{"n_layer": 13, "norm_eps": 1e-05, "seq_len": 512}
MLP neurons of a small language model. Each row is named by its layer, matrix (up: input weights; down: output weights) and neuron, and shows model dimensions 0-159. Each number is 500 + 40 x the weight over its row's rms, rounded and kept within 0 to 999. Numbers have three digits each.
After each neuron's rows, "fires on" lists the tokens most often at its 100 highest values on Wikipedia text that the model never trained on. A number after a token or word is its count.

L3.up132:466438588558517487486499502562440539532563453536472492584478530471527547442507504544473547475542481466516488403533509475587434518454543473564528502469532533485502500500465422463554519486468485488465516537449547433547482519455564550465551455388544479472457501493533507481464499530500513418497464496515525514499541511540446473535460465441592527517549528393500551501511512568494455503513485529487518454458487419538541480508527561439515512542478457525478523508491435507513533464485488
L3.down132:503510476516548535501499451445584479442584490511433480557490508480401518529509464493482510520549480485506500459552508514500465555513534451481506447460483470444551536484404483534486467492561543488536509491465533428497549446473560445507528428482477509555456465550513546470484425557494523482487510483562483532448548554562398455489462534462553506560439475457571536514532482573489509425571490469496435474460567492529531554477548523479524487476531476514575523474488501451548527476503470
fires on: " it" 51, " It" 17, " be" 13, "It" 6, " play" 5

L2.up553:494548483495484563485507499560537506454570500550530558459516556506482504547515495507516520501467557452437454458541490447510502490471506513494482421472498553457432538465454567557472502504445571526485488509526444589494558556461503465503448483488500450509473497512581536496471510510594493463530507521500507481597503535527475549503506465507468507483450472506479541423507471455449477449573490508413506461451434439478440476537519362544494436546542478543516530520465518469470534579522509
L2.down553:529533520477476488502552474443474471490504523452482488517401420480508487450510560500475503496578514554462494467509507495525515526518370490538525539543519571470587498447557520462508531562579499477493498453528511429477464433500542525551465543512500561550528498434488534516509548532465546504512506478492502468438468477513501477495483532502444497498534522471420495529504481539594526581508469476496523489441546585415573465444479483468483530417484554478472471489496500570520448443552449
fires on: "ell" 40, "uman" 9, " age" 8, "ridge" 4, ".S" 4

L2.up199:493534475450411527460412525489468432552553482489521432570486510491538470549548509511440459488474524514501461497527507484558478423534577528499509507456507502532485438513435389507515490539509532522452519502547540496516612496514499588532562442466544440554553495486554547503546461545510476526529503511467511467517549488529537534565430414494503515445506537451508472436530466499460503480477493459547505500446522396530447537536507539433484526496493572520492489450491526479471493516530446
L2.down199:471474492510514569423486515551418502539458466504528411496562470559494481561545442512501478466436492495552474465506514572432554476517537483516531508512414485533510528544454494476425510587473492456497517427515474496405547465536497431549525426532512467477507548563542496589523487478546460498499444468568472493471466493485502494535493501491532472469554574426491521497495526409485489470493539518520576485441493512492456486517490582500510484513548505548594490506453452522497533534449458
fires on: "et" 35, " win" 13, " Go" 11, " College" 6, " Sa" 4

L2.up302:543575475524478485508510538534445433414529452529472465498509468566541461532516501443547512532500517527542456435518443505484458504497474420473493385482470520507474509493506568438554506456567562542480457458523527572417556542430467504587532547504511466511505497518570536481521531530480591506486568480523498499466492460432524532460463490563477483566475446518573521556424506488513455544475417461564501507485526524530535502534538552458470528556450490489498502499490459487486549485507486
L2.down302:476427535450425528511579614485489493535496454518492430506504548464498545503524541483462464459449528490422574464487549492555474517505502522485528595487514563479574537521523467493540592467510487504513503476483546505520479393483406481509483506530485570467409481466488548564472538506494477391538500509492498504525555446509512560467472535513473528507518465525436485528514539524503524496493455467533501545475461507482526447528493515505431455510550523516524507499558485494420407454435480
fires on: " to" 99

L3.up459:481456517529477567467407510486550439437470503424511537498500527548483512484485440510408520522525556490514506493496427515486517505467514480578524532450458457545578526532530458549545539480553533489512502458495492512451535484495460550467501495493513465451524502501518552558443513541473486506417518464500492571517523462455465539486540537486493495516488489465536495505547504443543432536495458405534398491440481531543559549500534548448442540506478554498403480492394585478546460534533511
L3.down459:577513500484510527497472504527521611510458473485483542543551576586532505464504517460395456547535554482440519529538458524494454473474517501621526496459431463474555518559448448500504500475558513474536551465464468500511537536505525434580500508536464487513527549460510525565492441566518493472512510496487472449474499425473533436445426457537564493505473486478474481493478449479530442461506443482459487503459462506493522513531565560444532489480472474493543532509480538431517556518511401
fires on: " part" 41, " compet" 11, " place" 11, " them" 7, " Part" 6, " rel" 4

L2.up184:430524551530428446435484478491483472504431522535499517506468588551514508504473477512440502543434531466502512513491516586462500549448536432492521460513512504521548502544477463512426490552438518545470504390550547468512541541546466460466551561456498518426497495597528522538479517517587504470579471484466528529504589521514450454427504486552489518482462475555511503507515461394460507548478518458497500456463554548480520463464531455543460461462465541512492501517502520500454553573509521
L2.down184:493531519488492468433460433463507429498467560559514530517467637549521496484523514516456552540517484547482507481476532522447503520467591444502542439483486476538459484578504482515446483537454515496463472447550449490548544583536498504453495526472519470423459428577510529524475525559578534495585476482462523556462573495503513449445502502566480507505433493515520477500536479443425460567441471442497503471470545533490527498490494442492499480513431516498520556498515484456445564555505515
fires on: " offic" 16, "wh" 12, "mier" 11, " bo" 9, "\n\n" 7, "aur" 4

L6.up330:497445479496545488519484523501536422536500453515492582480559501621549478463494563549527477516516491506507498452461506507592517450469520563429456458547460520493512497514492432519501475474564572546481501557513488488528487525537474507524528517450486411479423486485505534485489470454592532456476489504474443490516510479481522531537602534476492533512443514524446495467541443489503499425438480413462476468531482438571592531477590546472548548486475494509503494477445431534529481531542510
L6.down330:513503425469547519564464497554437509523515552518532546518507473498541453471532494461447516513502473461487536546518445486478522535501566523515477503469534478507540520501548564546513570491528532521538516491459468520445453500507489490542617538513554524577541415494473461433420458496502415511425497489414515447497499488517495476416488453554427537507510519559450555440561473459442544494474537413554568521480510455486480504510508513538549488493460483486525538533507496461413479539416520
fires on: "ed" 19, "er" 16, "en" 8, "s" 7, "ach" 7, "or" 6

L2.up453:484569516573452468453476494498491458549548529511503508456523567597509490483486501563520550488500544479455421540474409479496548461450433498509481496535502502516511475499466556535538506497536511535551436485495541566419433525484521532548475424541449449513483466514519446507527586550463498565609529449476522512531520503555567489469522448492518514515531415470440535472550484501462479480459482506468482495472530482526455480483476458489434472549566498540436530516546431441414533503498497
L2.down453:493561470491484547508527490543416461520420538499601480469506478530576480453492556529512484516568464534510490473457449578581529573471434627477521453458488470520505501492422488462528543498558497493470477543489446425537547504542538484463516529571559502533516476489481502426555522507463593482439472466486512464472449465567487503507508497450424510555520413464464500435507470508472468502452523528494529526495507490487553461482487455519466460537569571512493476504511540482469498529479538
fires on: "'s" 21, "==" 17, " between" 11, "ource" 4, " Historic" 4, "x" 4

L8.up230:439539546460545504513516487484546533473532494601547503457524571530496528498491558550488463522527546472495478576520438481507448519474455551459539514499534497567527554551514485466449514453562545520555464518482494520504500529545484437480411429512519490524512466520502440482543573545515496478534488488484520555467489502482519467571561530404481456519441539474466488522491505534479478491449534504442489481450498520497473547501529503460363452459489427481596453479427533557523495429435472
L8.down230:435513555567443522541473488515449454548473534519496518482512581422528565514481530516433511560543507430506505528501454481547487434439452525488406589439539522449506564508506522542495528573518542506534505511519471547530433556485491467485413524488496425468520526516534515512453543503499501527504459514566510568535452514491463520504489479491436475507460520453558506450483494510509433475438464562471510559435529499464547575526531528502400494471485513464513460512471499540447580501428493
fires on: "2" 19, "5" 15, "4" 12, "3" 11, " " 9

L5.up46:491520517565573590508464495524534486486563491539528455449526474472605501493526544476512508518521459497493490497504482517537398502541465517496556501484480499558543602500486505462484505421497569514425511491492447499535516449517456511499488464458493528452548510461494521481417497540479547450451545506575490574531446474525515485517469466477526532426493544508499493522497520492487414458513444505502451398548480471492535526573583462413602508457474432496514495534547540519462467489498441
L5.down46:474485468474472495550482377534542504575503467530444538538543521532561482497523475465430532444458448492513512543481515461402529552526491502469544426528546504526477527479403518496596556471480510451479494429492574547528504495503454498506506463515537513567439480594467534480485504546514566464507503515501543552537483471534508426442570454516524533484468507481512507478502525474479473451490479469532541524485534497511518549430498492452517399538547460510450477539488455530477466612486538
fires on: ":" 21, "en" 12, "und" 6, "est" 5, "ant" 5, "ed" 4

L4.up322:491460526406487550422436429479484504472536496561519513506496457496520473517456481500539526473487468497504539509558476560545446481493527534524471436556472497456488445458497473467520476488503426527557525500453487511497501501493518493485421506493541570562519483582325534558477516514541544519512460470572517552455496493574528499520493508578476475572541553510484472416489488510526441487514490519482457552572460477478562564434500491532494487519508492546482455452507450503484475489598490
L4.down322:487417510499477600465541528471466526451494494502465508504503538493554480549469566526492446517552544466457504572496440555469579523524551564544470479459472458507496503526463469486507594542495554521488531494486455518508492541481475541501450499493496496520544457611555505550552505515468521450448585483488574478495508478537518527454523549501552502497398543404463496489502486460476436551473423500494446517514515492437513472494502455508492473493461441552543442591469495522525513463555414
fires on: " of" 43, " due" 6, " Time" 6

L8.up361:481507525552456500428546544535479463489472466559482476461445520537524484499530441490576517543487597493571486481476487445481461523501597506546543504477539526500510498504515511382518477458581490477518423490515527463527510515563466487503478411480509489540500510487542473546427531548443550451504504564517507494505519468505500483444522566490492516583527485539410462440507510502510467434470499467584501470455483530469511522503413488454555524501491542567462426576450518442442452516493518
L8.down361:435548457517524544509494458545517492511387467489511518499559494495541501469522481504465500515482523556500518501490553429502489557533499460413469465518494437503563517525517434544575481448589522423517491469471557497483501525509537444443563511425450513477548556509516481439555441578484498500496510516553506572471466477485485504566470494486447472483503546474509469483480486502624529550505443487489426564522440457542482518497502464533505472529429525456531489443496449567588516560491488
fires on: " t" 23, " T" 10, " (" 7, "'" 6, "ast" 5, "g" 5

L3.up183:413453527482463503478454550510473492554526516502480497571472546473520520524548478488481496487522487535516482451442516515563553431454564450509522510520508463553469474466520429477550476495471534547457501505464541405571461497414553470449517504465587527544496465498534491546470507500489474514520512456530550431483509436452512468457495499531537435481513517495494571493508526580547527483458516555457579444493512432572394468515462594495534520523490525535464468472514459463487554577468436
L3.down183:578576548468469472515478475499554512438513526508453491525508473515458496563467507537479476532471534495584539403482497482444613453490488487487489545449431445564467516503469470443485498541482469524449519505529509516470536443500496502527457443560487480503509469473458495556464454543484477514508496528532529525558493481454410531522436573533508558549455490444569556508491482465469494531486454523414485513533532442508449588468476557517550563469549472576506502436444536474563501530539467
fires on: " made" 16, " play" 11, " played" 9, " be" 8, " head" 4, " sound" 4

L2.up474:521485514526510501477491494497535405447493532544486453480478531522592496445519467521521472450506551484490456501507517441522480517500507496474487560464532504439532504516484451476516518482485480451451605476585459501542501457511356459530558482539527516473509502558522494525450476443514462478464523533476518479471540523488474474529485418448398552485450545505513514470489514546524476460513516523479432492496488430539526487536478485434558585593566479540554481613462542438469475531460519
L2.down474:524524502502513475502475466549489409459534472537560417508479511503546550490520578505522485476450540457492454572538562503492487464524478527493504511491448452506533457553478460462448486517425516528479523502577546488545520448524448445417546490509551507522467498479507505506460469445532448439521491507487499513476483515532494415561464492488480448498470479574532516480441539541520596450478431481524431477551526424509531527533535542497562559577558553519533462578529588450487523535450448
fires on: " dis" 20, "ophy" 12, " sy" 9, " di" 8, " te" 5

L2.up216:521479592544560532502493547454418491451443504445547504478475472453474444461473489454430475426571554529553483473481495548578529496469495492582592451462497519484500568569486498586473551442502519501519523449510516500540544513432536526532490550466466459521522451559497508521501483483573491403527553481467476466466524434485474491513525514547490486559471518518479559491438504523442509526477439463575523559516536549546547546513474535465488442482475521465484424507487488483530567469487504
L2.down216:434550424467501558459486464471564533516500484538497449591515535555500524529565563552554498556425469511509451478528461474415524485536544432482473568543486504502481449466471420427555497468504523497453513552457524532509484452517538424551542523524537466402500504441507564505471453494485427498516519509523499431497608501556496506560479524527505466472468468501548481528600548530542430485505550433515487480489488459499443455500466521523463511494471453463529544453487504502496516469511525
fires on: " it" 48, " its" 8, "un" 8, " are" 6, " began" 5, " were" 4

L4.up218:523436525505468442525455482492461480544470431457460478595504484474419478484519534505559509573466555413561498492471517495518450546521542507486535456558509442512521518518500531435519403501553468482534545520494524508557502509549516522500440491583558436526548544516524480514492513492486494464514468491538506578444542493510529540469491563464433488519475501447558477468447509458567457540510554495519540452438504493454585465496568511489551504577494458483474485516566474459463408504490413
L4.down218:543492495457501561451448460508508541534478495508513458560475542507500479506491538504496433482571558409469566493502448409531456505476495565536527519455522538469440518459460475502528530516505496440500551498512499477557451424494480473510439500412523482491528476509583513498473528570529476479506550478534559502532542433482493540494435550426464458591452452517496539500543516564487554517489474466511427520433480499454555482504547511501440497508571455560500538470574532467394558504527484
fires on: " to" 49, " of" 10, " |" 6, " with" 5

L3.up596:477501484443542518437531538486502482505429485495489498537514533475440467556545433496565527491512530505490533513522504563517520486507496566492583518477442531544477431500506519511475425484391498546472486496478521470552474415541593477486519497471508509449492445528556456499475554570505551551442497535552530469595508440552487486456526494563429481519552486560383448447525528527532473497557508471504530520486471520471554434553511518416522534487430541486514498584505518487520529499472516
L3.down596:491508478467453486502579570554496536585521542442418539541530476439462497427517458551465488480472444503472477460497562468483463508529482499575475515436416541564498451478510535543561529505517592411471497494470512494550500499472550494519473564516489544478505481532492468510502544480510514463522506470493495468451464564529552467427519482453458567375469519477473499507523559527578519496434481516537457458520505498478473546439497485575493560465519551492460526474514588466523519447537495
fires on: "-" 21, " ag" 18, " form" 16, "uro" 6, "leg" 5

L6.up490:533462506569480543524461538573565480497550509547504506530481469538537487476493493462543446529486523449457395539553523564495441449520514450438462382559564515529504510409539428502477480456482563515470532516504494474508515509520557555515454446504524534517497462514495522534468442523495467574472449493438541462465532587538526436546479518522481472445459509491560546552474522490527465493454527448512416476512507547490426511520534473523521533402536486557460549507533499481523452483452499
L6.down490:553529531502435488519512501522448431557555537492479508516553461457486522525483503506538516533529469512497451516520513366511440488545591508579543559557440497492582553512548555499476483484467415466485462500427458490534491479509451490473546476448517518536496495565526545381537478548488454436477526512536426522532510495483458523496503584446560540508473461436463527472515513441493503498534481516443479510551521429498438480457528471572520463539537491546474524472491524534497448464453534
fires on: "ge" 35, "or" 5, "ome" 5, "ate" 4, "nic" 4, "que" 4

L6.up105:493499539480550532598534502466440423480423508488507523479478522529517520482486491519534520510535598532489517558519431483479446514465480535514479515504533463486468497539537498595458492493533556573559516508488477508501514538558525478462470512505460435500414483481530553546575496564529532475501466479512507518457452445458560506532464498542497479563423467486523512496475560531443524527453546522397507540499515497562477471519531558412442429490510431519459455509495550459406535475546423
L6.down105:484524532529482440475542525491573477479477541517523547494558576455511542504509517477407497566506503493504472502559497486452543539472549452489511560457574440554435454445441524522478452502499528473476491480458529512493531456559492574467445488515560500522532499519511523504457484470469537461451461526519553525454534485479444564488516493520435486491408541410557531512507521500536493514526510463526434446493580499466492520551419481474462432485573488498428482568581459456535551459575452
fires on: " " 38, ":" 21, "1" 12, "7" 6, "6" 6, "2" 6

L4.up1:550490525458495488465468439507509551512546531539540442476511522462551486511457515499566525476469495517536536457468525604405408515417518422541453474472502502462435510529554460463510515480508554473499523508538544477522454596563480443573437569465521486544557489511515531532520495536516581554479502521476433519549559486538461467577474458510521527406460467481512513444535477508433477496561484542488579498462536459517480499524568457457449492451460496482493497456532451476492497514512530
L4.down1:458458447450568473468495499464461556551509509546457483537449495504554452482483458593507470512494428489487485499483489525515458470438578452528548474418474591519529535558577495410462434509474486459485526478531556554521478486635493423475531466529450546584470558556504495533547489497514524545447543473543463496502506444500504541468471530536470473525538515446559538455510519476509478497494501514476488518509491452526510523584562521541458492515470434517503447482452492534418491469474528
fires on: " f" 49, " medal" 9, "ir" 6, "ly" 6, "ring" 5, " very" 4

L6.up432:408557505479506471461476474445458435496531519555432528461505496480535490505459515551535424486523512509493493426452504470492374457528455492542565485506451462488497502541571508473552507560470538426549477598510551525500461517542493496418383418518490450563513493486458523455511515529507526465478498495507536566569523481544504587530509544435529550536531505478451500547511440507479520508507570478530419470476509546451520492505538455538446534512454481479492540514546516537473515478502522
L6.down432:487457555448486463544461548517480476493456476544474462507535451526528511482462526537460450477529490420474411608518527464494510544493444501550528455531451498499446491510506470483531513535531512449510580568463524568537511482480491423456491516467509581584514457529536506487495453450530562468496501482501546522468530537513558517509499489483538465499392508449536474511479510476512446500478490578496410596540460497502480411549538518510473555497488406514568502455532515477470582562520494
fires on: "," 78, " of" 11, " United" 4

L6.up285:499537593393521481461489465450513441520509530532545547488497558561529431512589558463478484393542482502459459383486504522520460468518545516513504493487570569429542538461534498465482469556504461460524450472455421471521443494587432541489498488522453466580518476520545498518476572494489536476481492408489493486477487507494518486510471498535437498555527478540414499517501495509588454489559533459524523509511521523435515481522557473451475557513493482532521452463516516510477499470490525
L6.down285:516602502528498456541466519464502482500504526554546571484517484429560517542500525477521510510524554547496537480461559439437395498466522555437492520570438532445501551476462472536552513550558535455505500463479490533486512518437460590462443453526444494497444473582540391526475497570529464520486505470495515439555519460436514467534501503498467526507498451453489467447512486550532494510462485487566569525447419499522458481524537493533432524510516527522429482576499502496458505518514558
fires on: "r" 21, "v" 20, "ren" 9, "iv" 7, "l" 5

L8.up214:511482498517558548466563446483580494484523497560402501518550522515561539514446459482455484572468459467549458504538530533509500459567502532458483439462412453466431528522467537521476453535449577505528552548514473516473541531473525480472581506466484470559548476494574503499433446587516530467500512517503512438537489561520453444449490573466470518442496471451479501495491513457596476477546497467514538519453500520563483498471455502504504465489510456527419447496550563435483489500563462
L8.down214:492460490450519575517466513524531489516522488505476535494536503524516546497424491496458569497486484472534503462511508531438474494532501466573430521345454507516418498562534526526532485605428537490482546470484533556577512456426530514515534456522485562527492461491470438482489468560545527517542458499516403478556477511474453537440460546514557516451530556412465493492535494475517449487555523470540527514414448436493503478494468516546487534494567526531502495532531564470529451490506481
fires on: "-" 97

L5.up488:420515611529484485472486474482425501459483465512516476488473511537565563504521507513505491466518446519576531526532464476496531470527502460493531560493498489496470472471436505526428543512555550434522469450530479514456504542523514495555479457483526437427489481526446590488469559492457535485453544547622564471526443474531543511522526487522505510578516539471522449511551467529489507553523469518513442508451386537531463533565494462422531475522471407513448527540543480491465561475538492
L5.down488:487426512453500464430487555487454531466492472512508475525509537541444499522479524482525468582485579461505483551414504453461534513519528497541586540531452544478494538465466418462461474463514525628498555416570501472496522520493494502527503505497562385489459577556470527486466442519483555505446443564544503454531470488494499540476489488512541503430446518486458565524526578511443500464476493513542471520469474440519474416542527570487520507529442460540543497536530525511485498474516535
fires on: ":" 69, "et" 4, " Release" 4

L5.up415:533535426550472393484482512517562545530460436526433440522516433505471457429551532498545480500542478550483515469427490566551508597497526473496500524453387456510488480501536497540465447518449533481526576501489452472558490510554519531490508500460502526548453558508489440423497526544513506520447571510476487587456508511538522494476510489511475493519447540459577524512519488513537555455498468448531465476495497495514540543483480458542476538520429442470501580492543505429461442505456565
L5.down415:529478511524572510515488516447467567457429521489540530451473542446498524582465456519463499447544467467494519553579511447505491487496503514508443537504521485479507477509510518438466459496571498485507451570480473564562476405460477488523517541512567512547483441445481552503543408440484477461530492495567535473481530441425516562508511450496468470523481470510510409520511573540474411551472462497467539546465501482483537437490513494542492456519502449530606519463561598475522517480519535
fires on: ":" 24, " of" 10, "al" 9, " by" 8, " Ste" 7, "and" 6

L8.up628:451556556548519531490442477538477562507582489565577467476411455510511505515518511513610527515516607446490503441563524451475524522525518532493517564480404478507470530556539458531566535469425449473467479492527432494493517514472478467511484545520530426500519514437454510517523525520426503423491550503508469443416477548522468495512490529498522442527555406511528469495527477452467499505495514515491578516517498480519461488486521534524544464442432538551579501469527562486509540489490473
L8.down628:540487508585476437487574532587511548537500445482463468495482469498419516471483500485516485540481424534411485451441554535492576558453519485459491532468490454531519524473499447551496496541548447502509510440489542463486499543549487547481505554528496487476472554477461448542443524468503507470382472527497505476527451495494499555506573502451509474464443462544484522525545572533497474460542531445492459478427562587476528538558514536506543561538454479491468419472474563524559517485466549
fires on: "et" 14, "un" 13, "ow" 7, "g" 7, "ight" 6, " (" 5

L8.up380:507488512531529557529463513551528516482534467472519537457539513527493526498480520484546489534518599490557507462505460458495483556472544509554507487468479458575468508507518536495474546580468359529488450438513513451520478469470498460432443526542519482479491493549578510442482529494483503536485544457476552546494493458498533503447532463477496468548489508541514470541538475438531518506521486378495518475472503505443474545426569498518406445556493532608508420536547486468450484527601516
L8.down380:455567518541409443537533487530481479464527474525528561539533499458485532479540463535433474527590463561485508402491492517670495497533462467492496509526500515449529511466462484447528540478534446444468532560482463552536427465523505531564545512440512470476473506523471492509469478520499478489538445517534469503474566525537486499583495526534565542456506441433458516514462513510465535545486500527554521512478559483493432429518466584486532483500451422488511532430477511462474522518492457
fires on: " of" 42, " is" 21, " to" 13, " and" 6, " was" 5

L2.up209:511494495577541498423498505517528497491530520535478535551473433542475541413585553486497510521560494507523419457527448527480503524457530460560469537496470506506520503486471518506488499448427602488526467543474452504473494470487421514493600459496505488522451457509481437525482506523433586403436584459456500425526506460537462502576514566527507502440489561440521516545509501530534500577490496451503561477530459502576550521535443496512501523491490508485431560467451536472512495510546503
L2.down209:458500469525482557480556515480554574494502519520428482536518552555539495483412605490457508546593521473508508450500543501455494509535540527499490534473481446520500444488492454529528493438626550479500481467503504542486476537490475498537523559489504449456506450525520517454460480506498557400417532456428498512397498507460485478538483502560557488477489461438465538590553558498547505524567496485521454430454471497488518464477479520515503537497473464475448452514473545476593550501512495
fires on: " them" 53, " it" 35, " him" 11

L6.up14:429590490493445495517510474470532513565515466523536536488438518500547475505504451481533538485546485520481469520425478450521472494458573504524547513534492451519452521490405436474513483516499490512590456503463519455576446459573537493463511435431532496624413466523505516471428476516511550491555502503452516541523543447504511541519510506497503486525481449468501531540582571467516523454521506462483453525530539538493487582494540495488463416494484432488501521509595499590529472558513485
L6.down14:512486497438419491468529503573528505488603546507528478577518489499496473492478515456526488553492534497474510483524479489604496508517447488535507505494532516514503477421430424510610549485506580412437474473503524530555570515456439521583520506481475457504463472451587554440455466513513481463472443483530522482510546503525460465514448505457516506482463482485530496492484521576550575463498502531520452539492528510511485456497504474479420567521543414496471546452427545547476453482542542
fires on: "," 67, " of" 10, " to" 6, " and" 4, "ur" 4

L3.up578:445518521539438532561434512489472474498501467559550374531434512578536417481490570531655444443467506500478523448549565452523481470428535501454503464527440565568425473464486500450468523517524489550508452520466513495487539483552491492554475451509513506534518504472543491533462542478515557524485467474516533525496520546512475509475504475505444431546530462529532479425458461510465442482488520525527458524444533447475525546540467506524457498529503518534497555484541481462516479447493568
L3.down578:430448485558476503540548549493511527463484453510506459479527459547570536503482490464568439422454503559452543493537536500493416588517468482488450564515534469519488528529504474574451559473450522531452469452465473578533489522431416504525530583516438543472480494474518526446514520500469500507524486566558486575493573500505558510514468511474497486508432473518554482533486511500514506514552466396535528530440456470460489410455491476533477490461514493551527562461551535510525476438437517
fires on: " from" 19, " to" 14, " into" 10, "|---|---|---|\n" 8, " res" 6

L8.up58:526555519491463438474415489457460479560489554555527524470498449540508465436526537499507533594565578478565487504520452493489528555431514563536547460490549576446565486456500527548431478462460491482516471501486491483524491534500456571525533503470478451494508500372464484476548444465490458493446490570463486451504523446551509502503620495508502550483469469435520483528548529501513536449488525436530513496521527522462473512482529536421561483496457488478460516450521512515559427510514438
L8.down58:555507462427448486491523571534584451436462447539540466527460484491539537470485471494442516452424524463526483562474473477498541466537500590515471495451481549447530507487503470481395526486523529497431525454469524512510553462545477538485481549501473579480535464507512479489548508416518626563453430502487444515529504503535516468500467552512529563507541469472465493471514509499498571458495517453527531451479562476548485531595505450529487506474542462466475587435463476483456536482499548
fires on: "6" 41, "es" 8, "er" 7, "2" 5, " No" 4

L3.up354:462516524583499541451483485467480560495498506529481501539412571463545544498534509584488514538459439471512426471418498508496502576571519535526479512542565440493476464478499496502598512503493511494453502498469515458528534466518490454549514453522491478467412499435557528499460437469438568463559525485439521558485548502472507481498482574491522485508499559445560459555534437501531448515519477484513450470496493477499503471430506568489498499522549490572412413498432509504399506496484480
L3.down354:441490445537452519558481514463511497494533480497470393511513478525478473517413557468533440502444462430471491460534523495415462525481538526455511479476484471500503507510539432495480405530495518481485522491516513493479474510488412457505484463493514511498413542528548470555508479513565564440476524556457486489526461500530538509536528529490535537517522541576495557456475549514498468411520530567551524489559570487502563526535519495549587493487534491578547385515482488460585452541442524
fires on: " same" 22, " such" 20, " known" 9, " far" 8, "onom" 5

L2.up395:540497502515453499543429521533502492508484503564490469525462493516444561523480549541430546506463472550476430500584483510541520503520467462611514515565564453540482543481492497549459511540456536470559538505564397576555446500488504556562536497529490544485515432503558430476458443506507504506511574548475432596488545462407461557447464461450506482502518475512521520513443514507506461498509482397491527456548456487492500484524476478462515497556480503476445516509442538502466462531458475
L2.down395:455528457526499496465615522448524560466523434485504543459490497503493454515537455493525507455492480395516496560426559504483539510458507549443548482460469504487488463564496511404478480440475534502514486515518445471438503560520542518529515463509485564477461450440535425556531470498565496490477447465516510496473497564499533463557519447489578457541462508527387449556529485545505445447487458572539463495444570520529536494528492485532479504517529535529495491538546466515579530456519570
fires on: "U" 14, " place" 13, " by" 13, " under" 11, " down" 6, " as" 6

L6.up447:492550547519455509564499459455486524526547487490495483516554517466491494538448472543484509502420536481490524513496498492496440561518528402485475525512432395498447510435505522511495506545444488530479436496514475554471445549524497501445602550484606473515436499512525465532544410484552519510474503535591541499500520508429407503435507482498556483479485518546475495532453466546507425472529508477462504496543548532513569449464472436476465501512549513498468447556397527498480549542519548
L6.down447:515496523478432463428432551486441452501486526545495582431485514511595422531462476521469549518552499500523450503421525486485543482581498454507474498445485457470468462553527462538543495429411524470542482456529493490538565490511460538549568444490549479508515513505581419468496537502523543517548491537506502524514508514463496441511511476472379547499516557427487533548519518562493482516506504424533503501489449452470499540524510547476449478573429496465582505538478455492528498505542509
fires on: " a" 25, "-" 17, " " 13, "w" 8

L5.up477:489478462500468523432515466459483512538510532539544510558514559554517500478498476501547475527552586488503489487442484574511475549453546500521577512586581470527499515534413473488520492480490533507487491466549518482487512504514507497544461426521567498497556495431545462499524427440532513476487517520563547495543457351484487559515514471514501433521522567445445527530493575513549459507523483412507552525540505522487500531484538488477426432538447574492447488491555519463440525492493572
L5.down477:475528483464470469519475545446495470544430486543494454502581473387476463479488522492471474513494541532576546481454514501520539529523432484512493523442493538491540486483442515420452509508540525494525409514494530542518480511452488470506434562573519478473520499508566573536514476577519523475472503495534403482468534580529510588563566533442517515563503524577513519478502489540434502500504488526547525578511518462557462466539458538467479488458559510493476459471448465480485500495460376
fires on: " of" 33, " /" 25, " in" 25, " into" 5, "op" 4

L5.up149:516534495480500481495504426471560495508479524547580563448520499604480479495544455537549443496526537398493512477524555454529481469543486489467551501472448534406515509495460463478483495578522537509475523530517502476500534424438503457565360487516523485528519517564550490524504508521500558484481549486532546478573514448480565551534496453482528480449519505479461503566446479486518424522520528493526530500453536474440523525465468483589453501499509566574578465510487509467462483502424534
L5.down149:425550567537594481511488533463420466541445446516462515445531484493475503483516455522521495506526523435469515489418556561515446553536483493484441545493587539478551483454505505497395458517464542484467514527489498514495486523529490486469483558536535500473497493488510461535461501544560584481451519436416558380527502576465543478498549521547469522465486533508522540533500520462492549441503449496498454494603524454584504492468424473464476474507523487463495449519466533505549503518552518
fires on: " of" 22, "/s" 14, "ill" 7, " /" 5, "6" 5

L3.up439:501540538494530511465570436509542396426486549524486541520543528510559495545501495509431538555540492554500512530524432470513451574423497468523497465507464465484510552486435472493492542452498588507456499434490514510455455447448418450506504490483515490470510461501520545485492471531476548597523504539441500526479511523515510496459501525479569491526522474474503486456509497544503407497554534525514524501511492541538527435473473487421379516518511519519474479432464551502406619501549525
L3.down439:521471584478477436470565499551557473485511576525543473517538532517529563508569470521483489523508502487506488577521439465442494550397481562562482476435467480416519569503484479575469482513542583507481517461509485552467465491448507454475524504495568470431473461479479542521471533478537520508421530595462476470471543582472450477479472535487550482485526533479579479476483521454486458504565466506569481475460496491483520485462445521433471503489508436558478485454444523525470588491539499
fires on: "-" 55, "1" 12, "0" 5, "7" 5

L6.up607:539528551528560455495522549502537477540501411496435556523468490525540473538443460506474463527594497508446502565409489476494460477472528533504569490464545474489447438532551554492479585509467634534496551461462475512523426486436489509525449510525526526563497455521453511458536521476434471507430505471489512484472491547528531522558533492487501508592485537465499584481473490538548473539501472521591517495468499478478541466529475543520422520503504482441474388521505452482534500475490481
L6.down607:506436524543561462558523563523522526510479461570484552463530556535488524509545453514465439449511512498486483598439490487480564551468487482494456477476488492450492521488552444531544522510535529493526490506431581580547522365534482539503541504495574489587526446465468500440519486463531524477520485535548456504516524515437505508455519473526462509533530484586471456486545461523564374533457448482505470454501479493452465534525459486457526500476487488463457524454562530426530504471490450
fires on: " and" 54, "," 14, " as" 6, "-" 4, "/" 4, " &" 4